{
  "num_hidden_layers": 13,
  "norm_place": "pre",
  "tie_word_embeddings": true,
  "init_std_up": 0.0269,
  "optimizer": "muon_variant",
  "beta1": 0.95,
  "max_grad_norm": 2.0,
  "schedule": "wsd",
  "train_tokens": 396400000
}
MLP neurons of a small language model. Each row is named by its layer, matrix (up: input weights) and neuron, and shows model dimensions 144-271. Each number is 200 + 30 x the weight over its row's rms, rounded and kept within 0 to 999.
After each neuron's rows, "fires on" lists the tokens most often at its 100 highest values on Wikipedia text that the model never trained on.

L5.up331,151,232,218,184,186,223,180,173,221,136,201,200,189,213,267,188,212,216,165,258,228,205,239,194,193,139,248,208,258,150,194,219,200,150,198,217,232,237,192,201,222,198,192,150,200,237,210,206,160,254,255,226,229,159,177,181,280,220,175,234,197,176,237,228,157,183,231,204,229,211,166,145,241,162,211,213,159,184,168,177,165,164,206,169,174,186,257,180,174,147,204,195,210,195,180,222,191,161,181,207,191,230,203,197,220,248,158,208,194,158,252,204,190,193,184,242,220,189,203,246,218,224,220,203,216,191,170,145
fires on: "=", " life", " War", " which"

L5.up484,231,267,259,161,173,189,227,178,170,235,188,143,251,177,138,196,169,211,188,195,171,163,222,145,188,181,189,226,234,189,197,165,187,192,175,192,194,214,235,174,215,177,229,213,223,188,252,198,245,257,203,174,198,228,189,202,194,222,172,212,193,214,190,166,250,214,220,198,157,169,262,189,240,193,179,195,222,225,145,178,190,214,175,201,250,192,182,225,230,229,225,234,207,208,148,188,215,191,181,274,193,197,173,259,275,192,200,234,216,263,242,241,149,198,197,173,184,149,217,129,238,213,220,204,177,218,197,214
fires on: "l", "li", "ll", "al", "L", "ili"

L5.up1187,199,183,184,185,239,166,252,151,205,228,211,212,262,184,184,193,257,128,173,232,240,228,267,243,252,210,187,200,187,222,244,223,214,167,245,197,219,215,214,216,229,146,207,209,196,197,207,235,215,180,214,171,267,242,212,222,235,223,227,151,203,201,199,198,229,217,209,188,210,192,194,183,166,166,197,210,146,210,190,228,219,209,189,218,179,159,193,186,157,234,224,195,167,222,266,177,239,213,208,148,181,173,209,194,171,231,152,100,176,209,221,162,222,200,224,248,230,169,191,187,176,242,182,158,197,176,248,216
fires on: " and", ":", " –", ",", "ed"

L8.up1026,201,153,232,252,281,212,204,202,219,188,208,216,194,155,214,155,182,267,181,256,176,150,181,189,195,173,175,213,258,185,201,186,165,214,171,184,202,207,213,179,208,227,234,227,202,229,189,221,227,200,211,229,203,165,220,151,214,172,269,203,187,186,195,167,224,198,213,208,187,87,220,166,199,163,207,145,232,218,217,174,200,174,172,261,210,216,156,225,187,210,247,176,192,191,231,195,188,235,224,234,180,180,169,171,225,152,195,142,188,185,192,220,165,213,215,169,188,234,210,221,207,172,185,240,201,184,204,219
fires on: " in", " his", " her", "d", "n", "y"

L5.up285,180,201,217,243,225,218,199,202,232,179,240,168,187,222,232,195,247,261,209,164,156,200,200,197,143,190,196,173,190,196,234,170,163,193,195,245,212,177,197,155,173,197,230,214,223,285,177,176,187,237,175,159,288,160,155,201,193,159,159,221,214,207,256,219,199,179,194,131,166,190,213,157,197,153,176,155,202,137,191,241,175,201,226,206,167,174,202,155,161,246,206,191,163,193,207,198,214,164,206,215,202,188,231,199,260,265,240,229,231,206,220,232,246,204,150,226,216,209,156,152,246,179,206,208,246,160,211,210
fires on: " of", "ing", " through", " for", "or", " which"

L7.up916,226,207,174,268,223,164,161,243,175,209,141,234,244,223,191,228,201,263,157,178,184,194,215,209,221,168,199,208,240,123,209,215,246,202,220,202,194,197,190,197,199,173,173,197,262,229,193,207,207,214,134,131,169,209,192,200,220,254,171,211,194,234,160,182,213,210,187,260,158,178,192,162,152,182,269,219,203,161,128,211,217,220,144,231,229,195,198,209,224,194,216,161,142,202,180,233,204,228,190,245,240,214,193,208,198,215,168,211,200,253,252,201,204,228,235,199,207,185,181,193,195,220,195,256,216,187,227,190
fires on: ")", ".", "\"", ";", ",", "/"

L8.up741,297,209,207,210,254,193,154,124,208,260,220,186,189,191,215,185,163,289,175,226,212,224,248,220,233,223,197,241,216,145,212,190,138,185,225,156,192,180,203,198,241,221,193,179,232,253,239,169,204,154,165,197,214,235,221,175,212,220,188,144,151,208,216,170,190,203,218,149,244,223,229,226,156,170,188,171,219,176,187,226,212,191,264,189,206,196,235,211,170,150,175,234,186,235,170,230,211,249,217,149,194,242,211,185,183,215,228,264,148,180,211,172,189,207,199,156,191,185,156,207,160,209,203,163,241,194,148,145
fires on: " to", ",", " is", " human", " and", " as"

L7.up1000,194,253,164,218,237,153,173,156,198,175,250,263,200,175,198,183,184,185,199,215,215,154,248,144,218,179,218,253,189,183,195,155,132,189,201,208,199,198,177,181,240,226,178,146,241,213,184,248,199,245,240,166,216,237,183,172,246,226,263,208,194,183,236,207,167,201,218,199,214,152,203,181,191,180,225,180,198,155,209,244,218,205,237,160,238,199,191,247,205,178,173,201,236,160,206,187,220,217,251,201,234,189,188,324,203,260,196,204,208,178,213,198,197,200,197,123,189,206,166,231,230,223,195,177,248,225,190,204
fires on: "=", " to", " and", "s"

L4.up46,231,216,199,201,186,193,214,204,195,232,243,201,233,197,237,268,186,260,191,245,237,170,192,197,201,238,178,217,163,172,210,211,160,164,200,179,225,187,150,251,129,166,222,186,188,231,182,162,196,191,207,229,208,221,225,196,250,226,247,203,215,170,201,202,205,182,201,242,242,163,115,194,185,230,255,202,245,202,197,236,235,201,199,233,182,137,185,167,264,187,213,186,145,183,200,197,178,176,251,201,178,210,174,191,187,160,226,152,193,191,198,136,210,250,231,206,238,246,225,223,218,218,191,189,156,200,230,167
fires on: "ch", " of", "ty", "h", "ster", "il"

L4.up1279,194,193,271,277,130,199,169,218,187,218,194,183,212,239,182,211,211,222,206,251,224,247,164,183,223,182,183,175,187,210,241,141,205,188,222,181,203,241,182,179,180,222,205,211,194,239,205,211,161,252,135,189,192,189,207,187,197,177,216,116,202,180,242,253,246,174,216,196,172,170,233,203,189,210,215,162,183,179,235,250,239,190,210,199,222,171,249,220,163,242,190,182,190,163,181,227,137,236,206,210,200,165,193,191,217,229,232,201,225,250,227,161,174,210,203,188,170,244,211,219,177,234,168,241,190,145,211,198
fires on: "ly", " with", " is", " highly", "ten", " not"

L7.up1473,196,173,245,211,215,194,177,181,162,218,299,228,192,255,187,187,200,168,197,239,208,167,240,151,223,192,140,212,237,179,214,152,177,197,220,162,196,153,185,218,197,186,186,163,202,163,214,211,234,216,226,185,188,169,173,242,223,221,224,203,207,177,155,163,169,234,218,235,185,231,244,189,195,233,258,227,163,183,200,231,183,172,208,230,263,227,206,214,226,137,152,228,195,213,223,183,174,262,147,231,230,187,206,216,204,182,186,201,169,214,258,181,213,210,242,231,174,205,168,153,212,198,190,183,185,211,221,161
fires on: " |", ";", "|", " and", "s", "'"

L4.up997,183,211,176,252,158,161,197,175,212,201,181,213,188,260,173,151,273,263,225,157,141,229,161,165,201,150,248,171,183,234,193,186,164,224,204,199,176,189,197,176,215,185,196,253,267,191,203,224,229,160,229,169,223,231,194,236,169,226,118,229,189,245,182,190,181,236,149,167,184,164,190,170,173,207,203,246,205,219,181,160,222,249,145,200,218,146,217,185,201,174,228,209,128,184,182,178,206,185,242,173,240,204,273,231,231,252,179,183,277,175,212,226,262,155,189,184,157,250,198,200,242,200,172,156,225,216,198,152
fires on: " of", " for", " among", "e", "ze", " protect"

L8.up813,181,177,223,162,170,199,202,244,172,176,264,199,185,202,230,200,231,296,211,209,148,206,210,159,182,234,207,155,161,169,151,233,180,194,258,128,199,213,187,208,159,174,128,214,232,212,200,156,201,195,172,205,166,199,154,177,240,197,195,266,212,147,213,215,220,223,217,194,249,237,247,250,249,207,212,217,213,219,248,228,227,164,175,243,195,197,192,164,176,229,221,198,192,185,194,219,182,166,192,147,201,196,236,233,216,144,249,189,202,210,158,255,128,154,205,190,234,159,158,223,238,229,220,219,181,187,242,216
fires on: ".", " (", " where"

L7.up1338,193,215,191,205,136,197,226,192,202,229,281,193,196,206,198,219,215,268,215,263,218,195,192,145,198,262,196,159,163,206,215,202,171,193,151,179,205,197,179,166,194,198,185,233,232,233,191,189,252,204,228,190,199,218,233,202,156,191,164,131,206,221,242,223,237,195,221,187,253,191,196,248,197,210,180,222,206,194,198,179,237,177,208,228,206,229,194,218,179,196,182,230,209,200,169,154,210,198,205,137,236,208,196,243,180,195,231,185,186,164,213,258,211,203,218,190,221,194,217,137,237,207,210,227,176,291,267,193
fires on: ".", "'", " and", " Man", " Gu"

L5.up518,186,219,204,151,246,185,204,232,206,158,210,203,210,188,204,225,242,180,205,118,134,172,213,190,130,234,225,208,190,196,245,206,200,182,229,228,210,201,163,172,195,182,219,287,238,210,182,181,198,195,202,148,219,160,171,183,169,197,219,227,124,156,194,192,151,246,171,146,199,198,189,177,211,191,199,244,142,182,180,201,167,204,152,158,190,201,239,226,159,153,184,226,203,168,232,200,189,144,242,224,241,218,163,140,214,167,224,192,202,240,223,221,187,235,222,247,218,165,159,245,187,136,166,227,181,214,205,197
fires on: " of", "'", " |", " for", " 2015"

L7.up1349,242,210,205,184,204,216,214,208,169,188,263,265,170,186,225,173,230,199,182,180,194,187,230,158,214,233,171,123,206,148,187,190,228,204,181,176,183,198,226,195,202,217,248,228,130,148,228,171,217,168,190,180,237,199,170,182,200,201,181,140,179,232,200,207,228,250,212,168,126,185,195,129,219,172,220,174,221,179,199,161,170,212,205,179,245,146,177,211,193,231,203,157,229,226,244,198,136,235,216,186,239,180,180,227,197,185,189,215,205,214,188,199,248,216,168,237,215,220,191,201,140,254,179,202,250,207,208,207
fires on: ":", " and", " -", " also"

L8.up1005,236,130,194,207,177,196,177,194,157,231,212,239,188,247,274,225,192,184,208,174,227,192,175,193,223,204,194,199,180,160,227,229,188,202,170,215,178,227,206,163,195,236,181,265,237,207,231,163,183,178,124,195,240,190,209,178,200,196,154,248,234,216,199,173,220,233,193,208,257,194,207,247,213,184,149,233,208,205,226,243,225,222,239,168,221,209,180,177,179,217,171,199,105,177,203,194,190,171,210,189,197,201,231,207,168,199,204,148,208,156,183,244,260,169,196,198,178,191,148,202,210,182,209,212,196,184,223,223
fires on: " (", "-", "—", " |", " among", " hockey"

L4.up109,175,173,211,223,262,206,217,204,219,243,154,166,216,194,189,171,183,239,194,214,161,135,279,194,236,231,233,233,276,192,203,192,237,230,222,222,232,209,190,168,172,198,231,215,239,209,206,198,181,176,211,197,250,178,211,230,265,238,175,153,203,161,201,188,192,173,262,163,227,164,196,185,233,167,206,228,212,162,179,207,235,207,186,222,215,192,160,201,194,227,179,179,223,199,211,217,188,212,211,208,153,199,212,200,204,197,177,253,172,172,258,186,238,153,116,156,228,212,154,208,207,185,167,187,212,202,170,242
fires on: "l", "d", "n", "g", " up", "de"

L5.up189,197,178,201,185,228,152,188,162,181,244,177,230,235,192,220,208,230,213,207,242,172,186,195,197,200,197,167,217,229,143,174,143,234,176,248,210,237,209,175,219,232,154,222,209,206,130,188,205,222,198,146,203,206,224,189,192,211,240,177,142,171,163,159,201,259,215,204,234,198,207,261,172,168,163,156,246,216,205,189,257,180,209,146,190,166,138,249,205,214,191,209,202,185,244,253,180,162,216,226,176,205,245,201,219,219,240,183,193,175,170,256,243,241,228,171,184,256,206,190,192,128,230,199,208,254,257,185,189
fires on: ",", "-", " and"

L7.up485,115,170,222,163,203,228,216,228,202,232,225,238,238,173,212,211,225,159,185,252,175,207,166,136,207,154,239,224,179,223,216,238,270,226,190,192,220,246,229,196,198,175,204,163,201,195,200,156,175,172,191,176,209,209,216,187,167,179,202,173,176,231,222,199,255,156,247,204,205,188,173,195,229,165,200,136,195,174,218,205,222,182,220,211,203,215,230,194,193,175,227,254,191,158,200,255,222,207,221,226,193,179,216,197,204,216,188,215,212,202,193,175,142,180,182,221,242,168,192,203,175,236,183,212,172,175,204,155
fires on: "ly", " most", " more", " remained", " very", " was"

L8.up352,162,190,200,222,193,232,163,238,202,224,238,211,187,203,187,176,241,216,159,238,173,186,144,206,176,145,197,164,214,203,228,206,208,180,206,187,220,210,237,234,160,227,169,185,162,182,197,173,178,199,228,243,225,252,201,183,173,186,254,202,211,212,211,261,187,238,222,199,221,167,203,185,175,173,173,209,175,188,187,228,204,212,205,184,309,235,213,204,167,169,235,159,203,159,173,208,195,177,255,237,216,190,134,206,191,158,177,189,222,243,210,209,152,194,187,214,210,214,229,231,160,179,278,226,195,203,200,184
fires on: " not", "ly", " more", " most", "umb"

L5.up1014,175,229,138,199,210,203,172,201,200,175,180,213,144,200,160,186,193,205,180,207,223,163,255,220,250,182,176,180,225,239,190,222,188,184,195,238,214,177,221,200,217,219,181,170,213,229,229,215,209,172,232,229,182,160,212,205,203,253,217,220,194,165,188,233,215,206,116,167,138,169,171,180,203,218,186,236,215,176,201,202,247,208,202,179,228,234,227,234,146,195,178,209,170,221,202,227,192,175,228,222,168,227,199,280,193,158,208,234,164,233,217,207,222,160,176,175,180,207,131,222,193,163,211,167,192,183,213,167
fires on: "s", "|", "bs", "es", " to"